From a checkpoint of a small transformer trained on Wikipedia.
Size: 6 heads of 32, MLP 768 GELU, vocabulary 528.
Architecture: RMSNorm before each block, learned positions, no biases in attention or MLP, tied embeddings.
Training: a variant of Muon for these matrices, 292M tokens, 4458 steps.
MLP neurons of a small language model. Each row is named by its layer, matrix (up: input weights) and neuron, and shows model dimensions 16-111. Each number is 128 + 24 x the weight over its row's rms, rounded and kept within 0 to 255.
After each neuron's rows, "fires after" lists the tokens most often just before its 100 highest values on Wikipedia text that the model never trained on. A number after a token or word is its count.

L5.up403 [ 88 111 122 104  96 173 150 158  95 183 125 137 122 117 131 100 124 128 115 143  97  76  96 118  92 188 113 135 135 154 142  93  98 117 127 148 108 129 136 140 126 165 128 126 133 103 148  98 121 140 123 115 117 136 142 127 153 105  91 122 114 123 114 152 168 136 173 166 153 136  99 132 154  93  93 170  96 100 111 121 127 156 198 149 144 117 156 140 133 100  90 149 111 159 117  98]
fires after: "r" 16, "in" 11, "ov" 10, "u" 9, "g" 6, " r" 5

L7.up731 [148 167 130 109 160 162  87 173 117 107 115 110  88 155 160 114 115 126 204 137 127 110  94 107 153 113 135 141 156 136 115 111 112 114  97 112 133 128 165 128 121 155 146 118 140 124 124 121 137 128  91 114 117  92  86 126 127  94 129 122 113 105  97 125 172 128 171 120 103  94 142  81 110 107 101 139 137 128 153 129 139 135 117 158 115 139  98 148 110 132 146 143  99 130 150  93]
fires after: " f" 19, "f" 16, " th" 14, "ub" 9, " re" 7, "v" 5

L3.up662 [132 114 111 120 119 155 165 151 111 151 132 113 157 111 176 154 133 171 111 157  95 173 145 107 134 147  96 174 136 119 132 105 107 119 143 154  88 141 128 133 106 117  97 127 137 101 158 102  96 103  77 129 159 139 118 161 127 114 111 122 147 112 140 178 144 103 120 127 134 158 138 146 141 118 130 148 126 118 157 105 123 126  93 124 111 151 161 160 138 109  95 126  79 182 107 122]
fires after: "g" 21, " " 15, "at" 10, "r" 10, "p" 9, "t" 5

L5.up221 [132 128  86 145 109  84 160 162 110 130 110 118 120 136 147 145 126 134 144 133 120 210 185 112 141  86 119 119 148 130 148 151 114 124  86 114 172 146 125 125 138  80 165 139 135 137 144 111 135 140 124 125  98 158 154 142 172 105 184 143 125 104  74 176 112 158 105 111 141 149 134 103  70 154 134 118 140 137 144 160 112  84 125 150 128 144 117 113 149 144 127 144 128 124 131 112]
fires after: "at" 20, "ut" 15, "ag" 11, " L" 10, "or" 9, "o" 5

L3.up616 [154 143 153 130 167 139 131 112  96 109 123 134 117 115  85 119 127 124 157 115 121 132 122 134  97 153  98 147 137  94 126 139 135 140 115 159 153 147 109 129 128 155  94 159 126  87 130 154  78 147 130 110 124 162 134 154 121 113 142 109 122 117 112 158 169 116 115 105 111  62 142  65  95  88 128 145 139 163 134 167 125  95 141 115 153 128 133 113 104 156  89 151 128 124 119 128]
fires after: "es" 26, "ig" 25, "ter" 13, "i" 11, "s" 6

L9.up675 [145 151 140 134 155 140 121 123 129 108 139  98 131 150 132 107 140 138 112 164 132 112 134 103 160 121 170 111 155 153 150 122 113 100 132 100  90 132 169 139 118 137 149 108  94 187 139 133 102 114 100 115 104 120  97 107 134 142 146 122 100 110 143 119 137 107 142 157 146 132 167 123 122 159 103  83  89  76 136 132 116 169 115 119 153 154  90 129 124 128 153  95 129 181 122 106]
fires after: "p" 14, "f" 10, "r" 7, " re" 7, "18" 7, "oc" 6

L12.up553 [103 132 123 125 115 102 114  98  94  96 160 146 119 119 100 136 133 132 158 108 133 129 133  62  98  99 119 142 119 190 137 140 139 119 162 123 106 138 170 111 149 133 151 146 130 105 145 131 168 157 110 169 148 141 116 151 109 124 160 121 117 115  84 116 161 143 124 122 102 126 144  96 107 115 160 160 116 142 171 116  83 138 155 149 140  95 110 107 129 125 126 148 126  76 101 166]
fires after: " f" 23, " s" 22, "f" 7, " D" 6, " F" 4, " in" 4

L3.up625 [126 125 108 103 114 136 155  87 118 176 116 154 148 119 103 140 138  63 140 141 118 127 144  99 132 191 121 191 126  61 118 132 136 152 117 151  79 154 136 125 158 144 113 117 112  90 166 142 105 135 112 145 114 170 141 127 138 116 156 141 144 112 110 155  94 105 103 132  99 110 121 127 114  97 146 148 110 146 145 120 107  86 164 123 145 163 119 104 159  87 115 116 122  92 128 134]
fires after: "es" 23, " A" 15, "s" 8, "U" 8, "im" 7

L3.up87 [ 86 140 122 112  98 127 145 131 119 126 156 151 125 112 157 105 124 169 182 147 131 106 143 165 139 117 128 154 148  98 128 123 132  84 131  99 153 130 123 101 134 173 106 125 147 157 125 119 113 132 157 105  91 151 107 190 113  85 139 160 104 124 110 149 101 107 187 151 127 137 146 118 168 111 124 111 150 168 104  96  92 108 102 140 180 120 137 150 163 146 160 113 103 138 111 121]
fires after: " " 31, "a" 22, "us" 15, "o" 7

L11.up209 [131 123 112 139 135 136  78 153  74 174 112 161 131 145 151  91 112 128 110 135 110  82  77 135 120 146 127 166 164 132  95 112 123 108 134 158 168  89 142 153 157 181 146 143 111 144 154 137 120 142  72 142 109 119 108 108 129 141  84 141  95 107 171 131 132 107 145 117 127 139 128 129 105 148 130  86 136 107 106 131 128 132 146 129 116 116 132 130 158 101 159 141 135 113 145  78]
fires after: "r" 33, "m" 9, "ap" 6, "ar" 6, "u" 5, "p" 5

L4.up751 [142 128 117 129 182 161 144 132 129 103 102 146  92 127 115 128 141 168  81 117 169 160 176 115 141  98 122 128 166 170  85 131 134 115 147  88 185 105 115 100 119 143 107 112 146 146 103 129 104  59  91 134 138 137 162 126 115 148 168 144 152 119  77 143 111 108 150 132 144 125 110  96 114 159  81 124 153  89 156 126 150 107 176 155 163 113  94 147 124 123 118 119 136 101 117 141]
fires after: " the" 30, "ter" 20, "l" 8, " The" 5, "ol" 5

L12.up419 [130 130 115 122 101 107 126 127 108 106 109 142  82 151 130 143 136 173  96 122 113 113 119 146 171 138  99 146 111 114 125 126 153 131 167 142  99 134 127 116 136 167 121 124 144 108 142 136 107 143 116 131 110 114 176 144 103 143 105 101 107 131 133  82 123 132 145 159 108 133 107 182 123 158 108 140 121 123 142 111 114 139 119 161 115 116 107 118 155  92  97 150 135 101  61 146]
fires after: "d" 14, "f" 9, "an" 8, "v" 7, "p" 7, " F" 7

L5.up666 [ 99 152 147 127 115  73 161 151  89 126  97 135 133  96 137 123 124 138 132 138 136  74 123 119 134 159 122 148  85 149 177 150 144  73 146 145 137 158 150 105 139 171 159 134 115  90 100 133 168 151 141 114 115 123 114 132 117 137 123 129 134 108 157  65 139 103 114 135 136 117 134 145 103 107 113 131 168 129 132 121  87 135 120 121 147 136  93 132 125 150 112 115 115 109 128 134]
fires after: " Un" 20, "n" 10, "y" 8, "z" 8, "en" 8, "g" 6

L8.up476 [156 142 167 137 128 140 155 155 146 124 134 106 147 173 137 117 146 132  89 136 109  76 111 118 155 160 217 138 158 136  87 107  98  94 135 118 116 113 115 146 117 170  93 109 131 178 151 146 135 128 121 108 159 142 137 148 139  93 153 156 102 145 120 148 132 115 123 157 110 135 122 141 102  95 152 124 111 111 133 129 142 134 155 112 147 139 124 124 147 110 147 125 132  84 122 160]
fires after: "p" 14, "er" 12, " s" 10, "f" 10, "it" 6, "t" 4

L3.up507 [153 112 141 107 108 140 188 140 120 162 139 135 107 112 179 152 102 114 132 116 188 107 145 122 146 124 127 163 108 157 146 143 108  61 146 121 120 106 138 158  95 133 166 118 106 129 106 104 168 136 102 172 167 142 139 157 128 119  78 134 158 101 176 133 148 148 143 112 112 142 104 117 103 162 137 112 123 126 164 124 106 134 125 110 155 144  87 149 127 116 119 124 120 125 114 129]
fires after: "g" 38, "y" 12, "it" 5

L3.up14 [129 150 170 146 184 164 107 142 140 134 104 140 168 135 140 114 122 151 129 131 131 126 136 164 147 138 128 137 151 159 110 134 152 135 139 147 113 164  98  72 155 129 123 108 164 111 115 153 118  94  91 111 141 164 171 124 117 124 149 148 146 113 136 160 107 145 135 136 111 131 150 127  93  68  97 111 127 114 119 122 143 144 124 122 173 119 120 121 106 172 145 108 151 131 110 150]
fires after: " the" 46, "ul" 17, "U" 7, "at" 5, "her" 5, "l" 5

L5.up454 [163 145 112 127 110 124 112 160 145 146 119  96 120 138 164 159 115 118 151 150 144 138 155 135  73  90 115  95 140 106 110 139 104 187 130 142 128 122 143 131 177  94 167 149 166 139 129 129 116 109 168  95  96 149 165 133 157  72 137 143 137 119 114 131 120 141  81  89 185  72 164 131 101 101 145 137 143 115 126 121 142 158 145 119 145 126 152 125 141 139  96 113 171 128 142 132]
fires after: " H" 21, " L" 20, " l" 18, " G" 9, "or" 6, "i" 6

L4.up143 [148 124 145 122 112 126 124 100  81 101 141 167 122 181 131 169 117 121 104 109 124 108 126 118 126 129 104 143 122 112 115 179 138 135 132 120 125 127 137  58 127 162 141  77 108 132 118 162 150 153 159  93 131 118 120 138 114 113 163 101 145 106  74 152 169 131 159 139 137 139 139 133 114 173 139 153 119 146 113 128 132  95 172 132 137 117 120 138 163  91 117 147 106 135 107 168]
fires after: " R" 21, " F" 18, " f" 14, "al" 7, "f" 5, "c" 5

L5.up665 [130 125 126 124 126 166 127  84 139 161 130 156 112 133 147 101 115 113 120 166 123  85 127 123 122 141 121 131 136 149  94 142 113 109 143 114 128 163 144 123 114 130 147 131 102 155 132 128 117 135 124 113 127 192 125 109 145 110 121 158 137 123 113 117  74 128 107 163  93  95 114 125  94  97 127 160 171 161 143 134 137 159 113 100 112 156  85 119 134  94  92 146 119 110 136  93]
fires after: "s" 25, " H" 19, "es" 16, "y" 5, "k" 4

L12.up292 [101 134 134 155 171 170 129 131 125 111 171 147  79 133 160 171 112 101 127 159 148 108 115  75 135 119 127 132 152 137  91 142 115 149 115 117 133 117 144 124 152 130 143 124  97 149 161 128 119 118 101  90 106  83 108 118 159 120 106 135  89 112 122  97 134 136 150 181  88 126 135 144 131 129 171 117 121 135 119 107 111 163 104 137 143  90 120 128  91 127 134 129 144 148  94 107]
fires after: "o" 20, "ol" 19, " F" 7, "s" 7, "c" 5

L4.up59 [121 103 156 127 167 121 164 115 141 149  85 166 125 125  75 129 117 121 156 123 128 130 120 126 156 118 156 119 127 152 132 133 166  80 126  95 150  79 182  84 111 141 163 136 153  83 111  80  97 152  68 123 155 155 114 143 133 151 113 145 157 127 148 132 123 146  86 128 122 135 151  71 133 149 136 146 145 135 136 158 123 135 105 122 116 126 103 164 140 147 111 145 135 140 141 123]
fires after: "g" 22, "u" 19, "h" 11, "ig" 10, " M" 8, "p" 8

L4.up609 [118 147 127 104 132 112 137 137 107 127 147 163 122 119 106 148 103 147 135 121 134 160 169 143 117 105 143 119 104 103 131 148 116 134  94 143 126  67 130 118 115 169 122 126 146 139 117 189 114 112 149 116 119 145 112 189 148  87 134 113 123  98  82 164 117 142 112 138 157 148 122  95 120 163 123 155 135  91 116 125 127 116 143 107 123  84  82 137 157 103 137 185 134 130  73 149]
fires after: " f" 38, " r" 19, "l" 11, " R" 7, " p" 5, "re" 4

L4.up472 [108 131 115 125 106 159 120 162 117 127 135 165 141 142 172 100 148  65 132 155 120 105 157 111 138 129 117 140 160 101 108 129 130 122  92 109 122 137 130 125  98 133 175 144 151 117 145 158 157 141 168 123  86 127 132 152 121 102 130 135 115  90 102 125 107 135 131 141 161  96 141 144 138 126 144 102 132 124  95 132 105 166 138 141 115  93 162 147 152 123 175 130 118 156 122 149]
fires after: "o" 27, "f" 16, " " 13, "ol" 11, "il" 9, "j" 9

L7.up3 [106 156 122 130 124 121 147 147 135 151 152 145 144 108 141 152 135  98  98 140 141  59 127 169 143 159 145 152 130 140 109 128 119 110 159 156 127  98 101 118 140 110 109 108 146 174 136 109 102 134 135  90 120 162 118 132 196  87 126 119 135 119 118 133 123 109 122 170 125 165 108 124 116 103 152 133  94 112 114 121 133 139 171 164 119 146 108 118 126 116 131 155 103 138 119  97]
fires after: "ot" 29, "g" 20, "r" 17, " S" 13, " I" 5, "20" 5

L9.up14 [ 98  91 117 137 134 135 119 102 147  59 114 151 114 102 116 118 133 104  98 181  86 137 150 135 157 139 153 120 140 162 120 108 147  82 151 124 183 104 143 165  78  87 149 119 150 123 123 119 125 158  90  69  92  85 159 139 153 138 146 115 142 135 158 117 176 136 130 114 145 115 137 173 113 117 125 127 140 102 111 163 126 131 140 147 142 148 155 122  98  98 128 184 101 131  93 105]
fires after: " d" 16, " h" 14, "n" 12, " r" 10, "ember" 4

L8.up238 [159 137 150  85 145 184  77 126 125 155 106 141 125 125 152 115 102 148 177 106 148 142 199 133 108 141 153 130 147 156 158 104 145 122 164 157 144  96 164 140 119 135 117 152 146 155 119  98  75 137  99 136 104 130 143 111 147 150 102 121 132 111  83 107 154  87 115 145 122 109 111 106 139  96 109 106 131 168  76 130 187 127 151 145 125 150 159 110 110 140 127 126  93 126 145 137]
fires after: "u" 17, "l" 9, " b" 9, "ur" 8, "p" 8, "pp" 7

L8.up553 [ 87 163 131  92 156 111 117 112 147  87 155 125 115 115 177 155 106  83 155 121 136 111 154 146 130  92 117 154 142 131 119 120 112 148 176 132 136 114 137  94  95 124 158 142  94 113 101 142 106  92 125  78 147 103 139 143 124 108  76 137 119 143 142 126 119 104 130 126 144 129 155 168 125 134 169  79 160 116 103 142  91 144 134 102 146 131 128 133  90 108 124 109 148 135  81 166]
fires after: "o" 21, "ub" 16, " re" 15, "ac" 11, "i" 6, "c" 5

L4.up250 [126 153 118  74 166 151  90 127 148 129  88 167 139 168 123 100  94 118 163  90 161 116 139 146 190 108 140 118 144 147 109 124 168 140 142  96 123 100 126 184 130 145 128 152 156  98 136 143  80 116 103 147 116 128 152 133 178 133 139 165 170 107  96 138 103 143  83 133 106 154 168 104 104 135 130 112 146 126 103 179 159 134 118 125 110 130 144 130 107 143 137 144 102 172 148 148]
fires after: "u" 20, "h" 13, "l" 9, " al" 7, "m" 7